Weights of a small transformer language model: width 192, 8931 steps.
MLP neurons of a small language model. Each row is named by its layer, matrix (up: input weights) and neuron, and shows model dimensions 32-127. Each number is 500 + 40 x the weight over its row's rms, rounded and kept within 0 to 999. Numbers have three digits each.
After each neuron's rows, "fires after" lists the tokens most often just before its 100 highest values on Wikipedia text that the model never trained on; "fires on" lists the tokens most often at its 100 highest values on Wikipedia text that the model never trained on. A number after a token or word is its count.

L9.up376:496453511530502479465499435455556548556498478444467495550442518514477491514482576564480469484485462483524538462509495499518486520538463512526483489572504612477496517519512434536516546489427474552521468511478518503525543553459542540438541493521519498508457504545550469495525533474558491525
fires after: "\n" 61, ")" 8, "-" 4
fires on: "-" 44, "|" 16, ":" 8, " of" 5, " in" 4

L7.up698:526483445514442535505445513529501500456562475541543447557505484517451503491405562477521477528544494497452544585645446501471437489481553516516495562516528503502517488495552536513563565469470442587515449574474521485481450491539541477499431485548534499499501501555393480516518549568468491443
fires after: " W" 17, " G" 16, " M" 12, " N" 8
fires on: "C" 15, "B" 11, "F" 10, "M" 9, "P" 8, "L" 8

L9.up38:495477472413490450489477477529492570555468512511463472513449467556514484503507563496505506541530500484488447550475495513475415478507545466604607584501499526477559570523515478477536502498461468527537490554527498518508474513451490468547469541468523481495501484484508494484510478432541515451
fires after: " |" 64, "|---|---|---|---|" 12, "|---|---|---|---|---|" 8, "|---|---|---|---|---|---|" 7, "|---|---|---|" 4
fires on: "\n" 100

L10.up331:496452565482503527413545461478571543532440497433467493454513485523426438534451513528471481529523517482425558466622514536472525458519550534538469498469441537465496536459525453464487508537444492593515442558503537504502562501505525572518475491526623529471468469526552483483489520499502443484
fires after: "\n" 40, " he" 6, "." 5, " \"" 4
fires on: "|" 22, " c" 22, "-" 18, "th" 7, " t" 6

L9.up654:505463501555484511546495424526554510540436530524466428464467477471453467583471549531479485520554538512458510507522463549480497482417429492528499539494515521510484535441512477473548517527486497512522487562528481459474514493463555495460495483505544546523516511567575517529507509519580462493
fires after: "\n" 42, "-" 11, " code" 6, " app" 5, " was" 4
fires on: "-" 44, " C" 12, ":" 12, " c" 10, "lic" 5, "C" 4

L10.up916:568513521437513503576504487475552553549499484582498502553524435488442463528475505454489478494488459511521467464467484512503565473474507482478465544518508536563513440511466451496516567476502533519486549484506532414497458485487555575505482529451497599480484550518521514512497603478472552474
fires after: " the" 23, " |" 19, "-" 10, ":" 4, " in" 4
fires on: " B" 98

L12.up1092:562524530464514522520530427511488574533439450525504459546507607549452539520477495532555494539550476437505478433554542466455539459507597534497537507468453548455471497491483445499506511511466468520527515538501556514431476499468500535487471495432526535530504528425473509526509462477605486400
fires after: " on" 28, "On" 16, " |" 9, " On" 6, "born" 6, ":" 4
fires on: " W" 12, " January" 11, " July" 10, " August" 9, " w" 8

L8.up902:561518467504447448472499543509462530528489482512470484574588465540477544468491565563544443516478464410520470536484529488436511536439466476579536476513488526456481449518495478559440463451504510459529534436512521512511510583510502478533492486480510517498415544464497574539549521495444594541
fires after: "." 56, "$" 6, " whe" 5
fires on: "8" 13, "$" 12, "7" 10, "9" 8, "1" 7

L10.up324:527499549434508501502450503548543536479486486507521483531468520573495537569510487547482489525578517489499550487523474501554489538531521417482555520559515512439514511596432488440447503552441527509566487520506466517493519514471557575575496502481459492527428529507600575594544429435526547456
fires after: " |" 55, "|" 45
fires on: " " 100

L7.up234:500494516450481519525543517541443566504536478511452453571513495539454520516393539549424477523602499430542500496492521461411508447470528567478520505459514528433448444527512550514451579474487482520519497511480486453492488551428523506545487493539516599484502453497541481541511559501511519459
fires after: "." 33, " |" 24, "," 10, " ." 8, " and" 8, "′" 5
fires on: " −" 19, "7" 11, "6" 8, "9" 7, "1" 6, "3" 5

L9.up1140:540436501380457500505486521508495469518515402522461496491512472516454540511517523573546487546502486515483561492492456530479450552519519545514503541541498519483481562563509468450499465531519493605525546488476464423481555479469457490534490489453443493487513463461457508497504504501481508413
fires after: " Sh" 12, " D" 10, " R" 10, " L" 8, "g" 5, " I" 5
fires on: "or" 48, "is" 16, "ri" 9, "y" 5

L8.up1054:532537510508449428486498527501449536556577521528473488572523458499496482483460526527473490538541472436496456571509479439443535520448454432557589583489514538458487484519453457519440496499505505490511491526583474492506462510536561519540498560417465493486473509465555511563505510553511518449
fires after: "–" 26, "." 13, " $" 11, "," 10, " −" 8
fires on: "6" 14, "9" 10, "8" 9, "7" 8, "5" 7, "4" 6

L10.up607:568515445473413496474565500516518536554496463506492470578500515520447498590367495508484483571507478459483495546560485518466502477488518535576481555490502550476494506518516449540514451543447430480520463466554431532506463452470561463501456481575503506515497429464498540484483577469463535478
fires after: "," 37, " |" 11, " 0" 7, " 1" 6, " " 5, " 13" 4
fires on: " |" 21, "," 15, "8" 6, "7" 6, "0" 4, "4" 4

L10.up921:498546566487526576505542539471598489614465537544493460533466497501464526515438572457487478516521503479550494456537456487481508481494536517547524551502480480464444455587495458412500541488490399521514451480596453486517482551483509518469543529543504549518460575574546490501546490427557409456
fires after: "\n" 70, "-" 6
fires on: "-" 54, "|" 18, "\n" 17

L9.up531:520541558527414525528439461479571510541544489505485536467486494527476552527456539487510398496496530490439525464550501523429571524558519538544467492480508491506515574484512487506485535471497530576491507552544531474494502524427477519449433449511496534494517493498513514519486525514506484479
fires after: "\n" 92
fires on: "-" 92, "." 8

L10.up323:505447493472535515528526460573550512504545463522478545506464576519512435483524538490472473543496435489502520421466450510464521543418462540492497546482472593467461513513461526484502512552506493579609464472481458515453477503536574516470449505458500518485506479464552601578497544474549560428
fires after: "-" 40, " (" 24, "/" 6, " \"" 5, " b" 4
fires on: "in" 20, "or" 9, "a" 8, "on" 7, "b" 7, "en" 6

L10.up494:538503498533428461537488490504598477488518520531505511540506436487457515518471499483447454527540538440452515508564466502540530503495544473515497550484460547516440569518531530463427564481527494515563508533548455433437504493490502557461439497548496495489537593515566517501533528470565482543
fires after: "\n" 49, " (" 13, "-" 9, "19" 5
fires on: "-" 53, " •" 8

L7.up426:526468521502389507504560391463502477596512505487555554609552454483492452518476543513457493543467448467511544524468493507416518544517454510524548569561493548529522507495479470463470482541417449593513487516490488523486534560404560436440475535491558549515454525558523571487493537495533467504
fires after: "\n" 74, " (" 12, "-" 5, " in" 4
fires on: "-" 52, "|" 22, "c" 6, "C" 4, " fav" 4

L8.up535:512590545450487473533572529442553513544502454504416449429475558506494544475503489567443436553544581443489454445599509574510516491466603492522529519475498501440476556539479470492508575524431473515528507458536480460486562544508603492394438471523519494441470535493521492534474472454500538500
fires after: " |" 31, "-" 19, " the" 6, " with" 4
fires on: " R" 94

L8.up415:485472543450428500505470535485602517527577500577469541516482504525446500459486482496562418523521521507536500506529443448537467496554568469544492544439466528518464499501437523454496553476444465477510499473462469507482490561577563485458452407516456534463490525498521524522490555509496465551
fires after: " (" 21, ")" 20, "\n" 14, " is" 10, " an" 7, " a" 4
fires on: "born" 20, "\n" 17, " an" 12, ")" 11, " American" 7, " is" 7

L12.up176:508498493518525511491410484501596462522463475495475517463541507491465420556402495511510491512538492501548469421534494487506435463546556469511486580519481544486539506506454444511505567518528482589569469524519459495493542399454567583474460504494512472502485527585547501442569422540532518487
fires after: "-" 36, "," 12, ";" 11, " by" 5, "|" 4, " |" 4
fires on: " M" 35, " V" 11, " B" 9, " S" 9, " W" 5

L10.up645:509548457488512446519438519554508508521532510553479435513494517471465525510444542447487510569536535506524519511611472505435559514582524436510520518489461504598541576558504496523487495500509512512511454483508555530441488516407559461478410484449493512441462478469531564491487563506504484492
fires after: " D" 21, " An" 11, " C" 10, " T" 9, " d" 8
fires on: "a" 38, "el" 9, "h" 8, "at" 7, "i" 5

L4.up255:512456485445487420477440454557514522548535483525514479546448402544488528519476502490505479522468539357524469545552490441465514528500490507554512522502490551468474535498494540373490399521454456505516490501544501537494485497407508468508504513505533499491439529504435527503559515499514481481
fires after: "\n" 67, " |" 23
fires on: "|" 67, "\n" 26, " |" 6

L9.up321:538500486465539501536518480505485531581492536504453507489498449483468496519502583568486536543486512418512431508459494499442489493513456529537555515557485504522498475445487410530529497487414515502536486453492486495474505606488570511539472480461466506527480514500507528500512484451485535448
fires after: " |" 99
fires on: "\n" 50, " S" 8, " 8" 4, " Q" 4

L7.up735:540539494428455513513427422560511516505474441523479474550433524492494527500461472481486483530561517471564574518472492451462478515546553456482525495498487555477531495533505547448463471520428470615465485480570521526543568535433508509491476509440492500470461536545552557499606496527490506480
fires after: "\n" 96
fires on: "|" 96, " |" 4

L7.up985:513471479502446444505514524501476559566593515502536527540461482532472527505453499509547498509470546492407462585484480463498513549543473449587470543478409554541456502528536550499470483510524478523508479529509439535492524523529542496542442446586374486509464505482516544499497566514503536462
fires after: " is" 38, "\n" 10, ")" 8, "$" 5, " was" 4
fires on: " a" 22, " an" 14, "$" 13, " is" 11, "The" 8, " one" 4

L8.up993:492547510505440486464478504492520534588508497519523457525434486506463516583444522471491467546532498494465551463570524462444521503456519478533536548504532565435485504593499463402494506536467484508478537524501483487496543520483560523508477454529496604446430532581534510495481483425574483544
fires after: "\n" 25, "-" 14, " Website" 12, " " 7
fires on: ":" 48, "-" 21, " |" 11, " •" 9, "|" 4

L9.up844:496477527529470416522444541578452524476562491468556531571455478474475503582429525524522415522539467485484463576525522522543540485497438489501510538527449576448471592518518534473525473492454466563589521531513460489488471504528574567528473441507429542529518504498498554525527475546502488503
fires after: "\n" 61, "==" 11, " |" 6
fires on: "M" 38, "\n" 26, "A" 10, "P" 7, " m" 7

L7.up1004:515457479490459475520462562536518527536501456453475501492489439531517554456380563580496443547527528491470484411560471496439474494512434477456556540559438465518449594520513500558403532517499542486512518477552463468476581525510496466471555456495524527496443447519510586551496564532493525444
fires after: " R" 35, " F" 7, " P" 7, "C" 5, " Sh" 4, " w" 4
fires on: "ear" 25, "ent" 18, "ail" 8, "ight" 5, "ict" 4, "un" 4

L8.up49:490425428500487551473505444472531507510535438546527499544520558506488434490526526576542503505552508481430495458468490518489457556522449475459524582461496533537466569497465524495507460488488500502495462511478461487506523457480571491500486451514462438460485488505473629490529466501570514456
fires after: " in" 22, "," 17, "on" 7, "i" 6, " (" 4
fires on: " the" 32, "," 30, " (" 8, " al" 5, " part" 4, " of" 4

L5.up543:494500537476439536540499499464517512561492477421453463527538442473486495528428480540411444485527525506499543422531457445492575495479584464519531576495506570480479508494517457475511525555425478554498503564463543498489550483484549536458445456453535562497499541526528472525521487468508505524
fires after: "\n" 100
fires on: "-" 100

L7.up723:523495566450516485499431484508546554492521462474443558596525508518505517537529482445473534505508429415525503475527521402490521530520500453468586510522496504481486498553554544450456442426391507561523515476522529404521503486421518535493529465478532570503491506493439510518516524449545471535
fires after: "==" 31, " ==" 18, " ===" 7, "." 7, " Candidate" 5
fires on: "\n" 64, " |" 28

L10.up173:500568505466430491493416528513512486539502499484556575522448517494521488454462508427485563497463492509500568501496535506469474537607489552488489562567482522526500531543489441524484560494422467553517524501519584475521445440508549548521478535540497579485467496587436475512483482554513515492
fires after: "\n" 49, " under" 13, "-" 11
fires on: "In" 23, "\n" 21, " the" 11, " In" 9, " \"" 7, "O" 6

L7.up820:498478454519484524537496478517572538454506524481488470492539571533473494534497511541533470513523458493515510508563461602488453495553544491418511619458509590489502543487539540584568589455525460564497376516525462458488456420490448515495422489546461476506469518536524501500539498510538533476
fires after: "," 50, "i" 5
fires on: "," 39, " California" 9, " Mexico" 4

L8.up391:461487603504499472559522461532531503587567465503452639487470478496492472548481468492499465477467527514500531482533519508423539474578485543520465493499473542473494566546538459505467549476458522539501497552527508487446482518518559514457465461511555522474492520581520518503466544549579495503
fires after: "\n" 89
fires on: "-" 50, "=" 29, "The" 10

L9.up548:535530514449434464555490537534492528499524551561483479492442486481471519551442525418523414508518564527460501529555477532428514475489526528523561548496504446503551512493577454513540577497469522559566545572491544471489498416504485482509426528447557533440524524560470498523530535512521515418
fires after: " E" 24, " C" 18, " G" 10, " T" 6, " A" 5, " I" 5
fires on: "M" 17, "P" 11, "B" 10, "E" 8, "p" 7

L10.up617:479543541521496526467515444484563510532521468515445454425470549451441443558468589409429540507482508517469489454511499465420585505482578570500522458519438454496524456489547462444563558538448415566521499507516462516527498489482545579466434464545474543461501518549518474524473485466559469475
fires after: "\n" 43, "-" 7, " information" 5
fires on: "-" 36, "\n" 35, "–" 6, " N" 4

L7.up1101:544490551481522468590529472532511586494532394520520515513539551503474581439516460522528465522480551412475536597459602557466476548505527458474495531496429457445528499550518600529553425488522493582554468449568502474461527521494532485435500496490506460565527442512443484514493495475533513496
fires after: " m" 29, " M" 14, "om" 9, " K" 9, "ch" 5, "m" 5
fires on: "ant" 21, "ind" 13, "ic" 10, "ent" 8

L10.up1105:504476507511430533503472411550603537534538513522557527542472454501481451497400518471489466527530498487498507423487453438491519503542553514499487595493428574496480574488488505421514548520487534518551527557515458516467472508496456608447508512448600465446480526530525517514546475551554458439
fires after: " (" 51, "-" 40, " \"" 5
fires on: "b" 29, "f" 14, "d" 11, "v" 7

L10.up552:473594504447447470480519532521519467628434507474483487605504436454499502463417515456488530510528474464544518457522421522479477501542453515545527530484487491540506560533490500502491575491405491533543439470517483507512496536497567587429495488501548486567489469585478462496523515540476444514
fires after: " (" 30, "\n" 17, "-" 8, "–" 7, "==" 6, " qual" 5
fires on: "F" 22, "20" 21, "f" 17, "–" 16, "if" 8, "-" 7

L10.up585:488559512505489508509542436562547467563502485508502566466440499485491473578360548491483524504545503519555492491524535542467532542509508499530473533477487597453470556557480485455466529545528553539520494505476508516470519487487461498519468437457440579529476544499520606446510460450535507507
fires after: "\n" 63, " Website" 12, "-" 9
fires on: "-" 64, ":" 19, " Website" 4

L7.up504:527549478546495438566490390506486547527506457460481455520479479557482430508447511480433463543591427445496524533490501538421481478541497470512558589540458492476484517559549483513531454609510504512533500486473482528523500437457530449445453567451430489512502547510482556511499533499495471452
fires after: " " 36, "%" 6, " V" 5, " (" 5
fires on: " |" 30, "r" 16, "," 7, " of" 6, "err" 6, " from" 5

L10.up541:504573499421532487468492557557537546540580507508501539508495425480468448491405495471513452505529564478490442502515423527467495442508598463524619515506499491512490495536486442489472478473456516464516494558528496540475483543399552556520476495462507590481446516525505483509493465428467508473
fires after: " the" 24, " a" 21, " |" 14, " his" 6, " to" 5
fires on: " f" 27, " c" 21, " " 12, " d" 9, " a" 7

L12.up1103:540546590460510482577471539502492535459477488474518549494472536471520451529535480461538522505515422394516498513544559546523490518593541532571465492494475471509538488515517529414473494542487489452541521475539509465520500421503545520518496545484443566547521512504456516466507528477443514473
fires after: "." 78
fires on: "\n" 82, "emb" 4

L5.up235:497440488406551456449485503540521501508395440534450510471404570504505539505562564480559532483462519481539442533502453433456417538489501408538533468520485527511534514498478500523500515482447366495514514472518511511453515512531481545498487480425495466548446494473444505509527484494502524467
fires after: " |" 38, "." 8, "\"" 4, " Year" 4, ")" 4
fires on: "\n" 100

L10.up477:512487495477501533494516509556523482519495440526508487521488467439465431516464498548477453557546557463495531487591475521444496510523452527492506565489478575530474589491487565457494488535484446586569469488506478529467491522472533509483507502479551519453457497451488596480526488444426509476
fires after: " D" 22, " c" 18, " C" 9, "D" 6, " d" 5, " b" 5
fires on: "er" 34, "a" 18, "e" 9, "el" 8, "i" 6

L12.up542:521489520465432473502473514583493579491507517512441479497493489500462536436465480463572430537609571515502527408530448489503482500474510472471583522412499556481506511526419513447457533529431516495495521483529526535520458540497564532508533452429549529471426525485504559525487483526522501423
fires after: " " 21, " de" 11, " re" 5, " el" 5, " se" 5, " inter" 4
fires on: " |" 25, "f" 16, "d" 8, "ad" 6, "al" 5, "g" 5

L7.up681:483489536501493541483474481487550496519517479463432477522490507474456504522504526514493412515470519499514516451526500448462526523514538512447522492545513492483497485493486481448472548495452465621490439561452452479502614490496574569456420494540512562459508507593503490476494476460556558463
fires after: "\n" 98
fires on: "-" 96

L8.up496:495492466504438476539537393496619500491467532552519560500529423528456499546496449544460454518559533458474473428482458467490465546491503442456522506507428522512437519533512424507467551482507445545529506569551488465532542443524506578522442521534538579476497571537543527565562486463496527498
fires after: " (" 47, "AS" 7
fires on: "-" 35, "R" 7, "on" 5, "in" 5, " as" 5, "U" 4

L8.up449:490530587457501520496455524474574467449639519513464522516495532499462503547467563463483488521478456519511410474499470433539486475539591525501502522462478518622484523492497525434493522426436393550491453515521415525470503530521540507453456416478484483463496441452496561515491486494539493450
fires after: ")" 32, " served" 8, "\n" 6, " American" 5, " old" 5
fires on: "\n" 17, " is" 14, " was" 11, " as" 11, "er" 9, " former" 6

L12.up636:445529529488429535537519452500557545512584499493484607517444527513509454520441467501527401515560487484529529480570533496443508518510519542514447490526510508505515567579566564469496522489482527578530515502560483526539541529443543512465450398533501495370464532521501494461455508497496476472
fires after: "\n" 95
fires on: "-" 38, "==" 17, "===" 15, "|" 13, "=" 8

L8.up1064:508464479390489490503491508513621469445580424503589458598430533491456490584486564508493480518592535501484568473514457476538512488491528477522510438536501502456531523545475495456502505478517497520571487523531479458367537516503562487476541504417564589467528582554507572493496500497491528464
fires after: " |" 72, " the" 7, " an" 4
fires on: " " 100

L5.up974:513451450488516527492499465481501541480547429490540472522501545481509547464520533516511451582521577508514470436590432495506464463509538464506479565537463590470499506527525509424548566472487517601556492554490446433449476446452516508494464525483492445479522532486454515505551441448563527453
fires after: "," 59, "-" 5
fires on: " N" 27, "," 13, " D" 11, " M" 9, " K" 6, " J" 6

L8.up472:520480492389542460516500438470526542557494491511455486517463507541472547495535537534501487524550504426521486518516568531511491523450494515580520484453469513509454498496500496494582470435452530495510511413521471521486446514467582534512499509502522479513466507487510490505524437447481544525
fires after: " |" 50, " crit" 7
fires on: "\n" 31, " |" 12, "s" 10, " S" 7, " G" 4

L10.up651:465506462455547456504500558540571484477594469543439457556472448498411558521458495537515465530631604509525482444590457505478520475500596461466503483472495458412455541504499517514506506448522522473574508485586496461436529527471523519537440488472451515458469526517465534534445554476468558466
fires after: " |" 32, "," 11, " a" 11, ";" 7, " and" 6, " an" 4
fires on: " " 63, " r" 33

L5.up212:476472507438573478475496507441503591487530502473511507514392483548502439497516566482553556519488438382520490549557465423454409519473428510574513482524461526488471504453510483493530454454444460493503503514462502533507485511486506488532467506505518497548456512516391460518513522486520505479
fires after: "\n" 29, " |" 27, "B" 4
fires on: "|" 29, "\n" 27, " |" 17, "-" 5

L7.up65:493494471440454505536434434530560479494445508482522467458476592530501532527520516516454474533511558493538518457527450493429444507446469522466552446504495526498527494530443609529506500531509477457532507458484452527466549570605491595554439459490547484501503502482569513481537464511536459562
fires after: "\"" 31, " |" 12, ")" 9, ";" 9, ":" 5, " st" 5
fires on: " |" 38, " (" 8, "ream" 4

L9.up1016:532517516537476527524483451517560541521527500537543477501486449459456493465513519502499411492565500514465538459559512528484495514536502428524472585507461544453496546554460434462505523539496514521504529536512474479523506524466543591489536461473505564530475560519577551533535507483530466468
fires after: "-" 43, " a" 8, " " 7, " (" 5, " un" 4
fires on: " p" 23, "p" 19, " P" 9, "d" 9, " |" 7, "st" 5

L7.up39:519438535501437447535489420515494545527455500527464494478529448494496493475506414567455475482568589492504515510560480496427486542559435530526549510574463539543477508514461452507452549473457487478482476559578546520527624540453464446457551509436545503482436560560583586530502457496533532481
fires after: " at" 37, " the" 20, " (" 7
fires on: " the" 26, " first" 11, " a" 6, " its" 6, "t" 5

L7.up1040:493516502497524513477500598500548502432530474476439528529579515539463440549467548530497465574488442492440463490482504531445479510499649494551498592483415528542500520528501510508526614512454498501588537490516448495497465481441480485464524503554477454484506467501512533570505571493537505468
fires after: " Al" 22, " U" 14, " Cor" 11, " Bar" 10, " N" 7, " Car" 7
fires on: "b" 48, "v" 20, "g" 13, "ab" 4

L7.up177:521439520462481464512425542489513508521455494518509522622485462468499577546488537451527495572483515379548517503545445486480516528472533514517524523553453516464526462559517501424481541523476460613501456536491510512501531488546526511442546518482496488475411552546503517485598486505572468444
fires after: "\n" 100
fires on: "|" 100

L8.up77:502474567501503500458499537440580555503493535569484511594528481534477565562363526471512446501491443468410450518454482442492582482514530453512522566543514499472542519528535435439553561492437458563567525541570503489474469531464580544514480539488523476508551494528551457503486549452512536538
fires after: "." 41, ":" 7, "\n" 7, " |" 5, " in" 5
fires on: " U" 25, " S" 11, "′" 10, " N" 9, "U" 8, " B" 7

L8.up464:492541522454452571465490448472599516568549442511509458520419505471473529553498593517504505515477562517518540442538472467429539534553557462602508527499520534506512525586479468470420520514500514551472493561494495459494538493477498530439436495534517532535504538553496494501483484496523492456
fires after: "\n" 76, " by" 13
fires on: "-" 76, ":" 23

L10.up154:570534467469493491544508449586566538508526489550494458573492479524453504522434522528523481526544560512476533441554498560470514481507551471533477522470459576423459520526450486500467529532436502489625533521519503531456474510446519501514498461442474559543504499479553549509489534446452526423
fires after: " |" 95
fires on: " " 97

L8.up1041:459530494503489511511463422540533480480488462527463532522482465529500440479484571479465500500537430536481457505451474549455527520466429451598545557556429515486521573544451483474477512595468424558548495491538440468504524582501508478469527429453486569520479523550510503499513502485505510451
fires after: " (" 19, "\n" 12, " re" 10, "-" 9, " In" 6, " \"" 6
fires on: "r" 17, "in" 16, "or" 12, "|---|---|---|---" 12, "re" 9, "str" 7

L7.up125:538465446456450527535502470503502537548533461523501589466548469524528473489426469392477471501610522471484539485554515492444504489471508473527572563500499432516511546498471495445559541481504464433500441558524466523466497541601493501534439491541561456437483498497461536543480501545506516471
fires after: " 6" 15, " W" 10, " 1" 9, " B" 9, " 3" 7, " 2" 6
fires on: "–" 53, "ed" 10, "/" 7, " |" 6, "ak" 5

L5.up308:559513464523448489520542426500515521489483470513585479551503483497452482562443477536491485544571425493518512487498554484466477480484450490501489550506494564521410536553523463499531501589466504560512536510480525495523514461405541423446455483494410580501465515517488621563483530483546505547
fires after: " " 53, " Republican" 5, " Labour" 4, "s" 4
fires on: " |" 85, " of" 4

L9.up991:513546504545460483470470423475550512538468505597503503548490492478458545586396484487481499521539485492534486519525529590433560520489435511544511559530491542476435588578450494470569496443489458605529514510499435518431467538444515583444440474576506569499462526526546561491546463533568507489
fires after: "\n" 71, "-" 14, ":" 5
fires on: "-" 64, " B" 7, "S" 5, " (" 5, " C" 4

L9.up92:532461444513446449492505511568483594448499523446453496568527410520447448510476533475471436535541498489532478576548439543433449487521485534499491595534455562478546497545497443546379480559502536506546498535565467506490488464491497461529465544483517545558439479556461473582532589507450508501
fires after: "," 49, "." 29, " $" 13
fires on: "0" 14, "8" 13, "4" 6, "00" 6, "9" 6, "6" 6

L10.up217:496527485461456498487513514481520492531611454500450431606387453463449548546458545502454462554457475513475522400581486546433495514560500540545498514462451576483484505552491575494566487527451526487601469488495475465454442457413565496477481539479486549522482527452515550546455622474524517489
fires after: " |" 26, " d" 14, " D" 11, " g" 6, "d" 4
fires on: " " 24, "s" 16, "as" 13, "u" 7, "ab" 7, "rug" 6

L4.up598:543527476495477503509457489401531529585489421542504485551479441496489520521399442483439402545567505465511532495586527464444481503474483433476515558553511494470438507557512491431531538548407459562467499496527520494518539492501554513412433510433477505436459509506500598519486507495530523593
fires after: " " 41, " 1" 6, "%" 4
fires on: " |" 100

L9.up759:505494543519471495506470450456507487556514465478471512514462490518469479554430530481473489559583495502504475444544467427460581470439508486467583528525502485449503572467515488522495510477437501498533472462519475517532502487500552455488393387515471521414483542463537458497494497546558427473
fires after: " 3" 16, " 2" 15, "\n" 10, " 1" 9, " there" 5, " W" 5
fires on: " |" 53, " is" 8

L5.up249:513547569387537504544532509409621544471551488500495436507488525525449504485482479494520490506494522453492520476513478480535604522526588434541512449468497495528508465515565468468480499578396446516542496531552487504478500506486482454440473549438511538506499465481489481550509473540513500454
fires after: " |" 36, " of" 9, "-" 8, " the" 6
fires on: " Major" 15, " Republican" 15, " —" 9, " Represent" 8, " former" 8

L10.up387:485478500541447458467480550494519548529478435527512523622462461510498541505445459454500432510504405408518498562488586464491526460459539508550534528545492542449545546569481502491473549528446430622551504488503472468521461532520502515536510546511529507539488511553538472516569517550396465512
fires after: "\n" 63, "P" 4, "R" 4
fires on: "|" 37, "M" 11, "r" 5, "A" 4, "." 4

L8.up897:471460462538453516495512474554494517602545514526483487545538482522475495521479479562467469545487458486449505523522534513451547499501445441522485620488488540515513499524436535454498499537520429513543488565466448484503478490469478493520472481418444540509520534552543545468523560466536478503
fires after: ":" 20, " Website" 12, "-" 12, "/" 7, " code" 6
fires on: ":" 40, "w" 7, "c" 6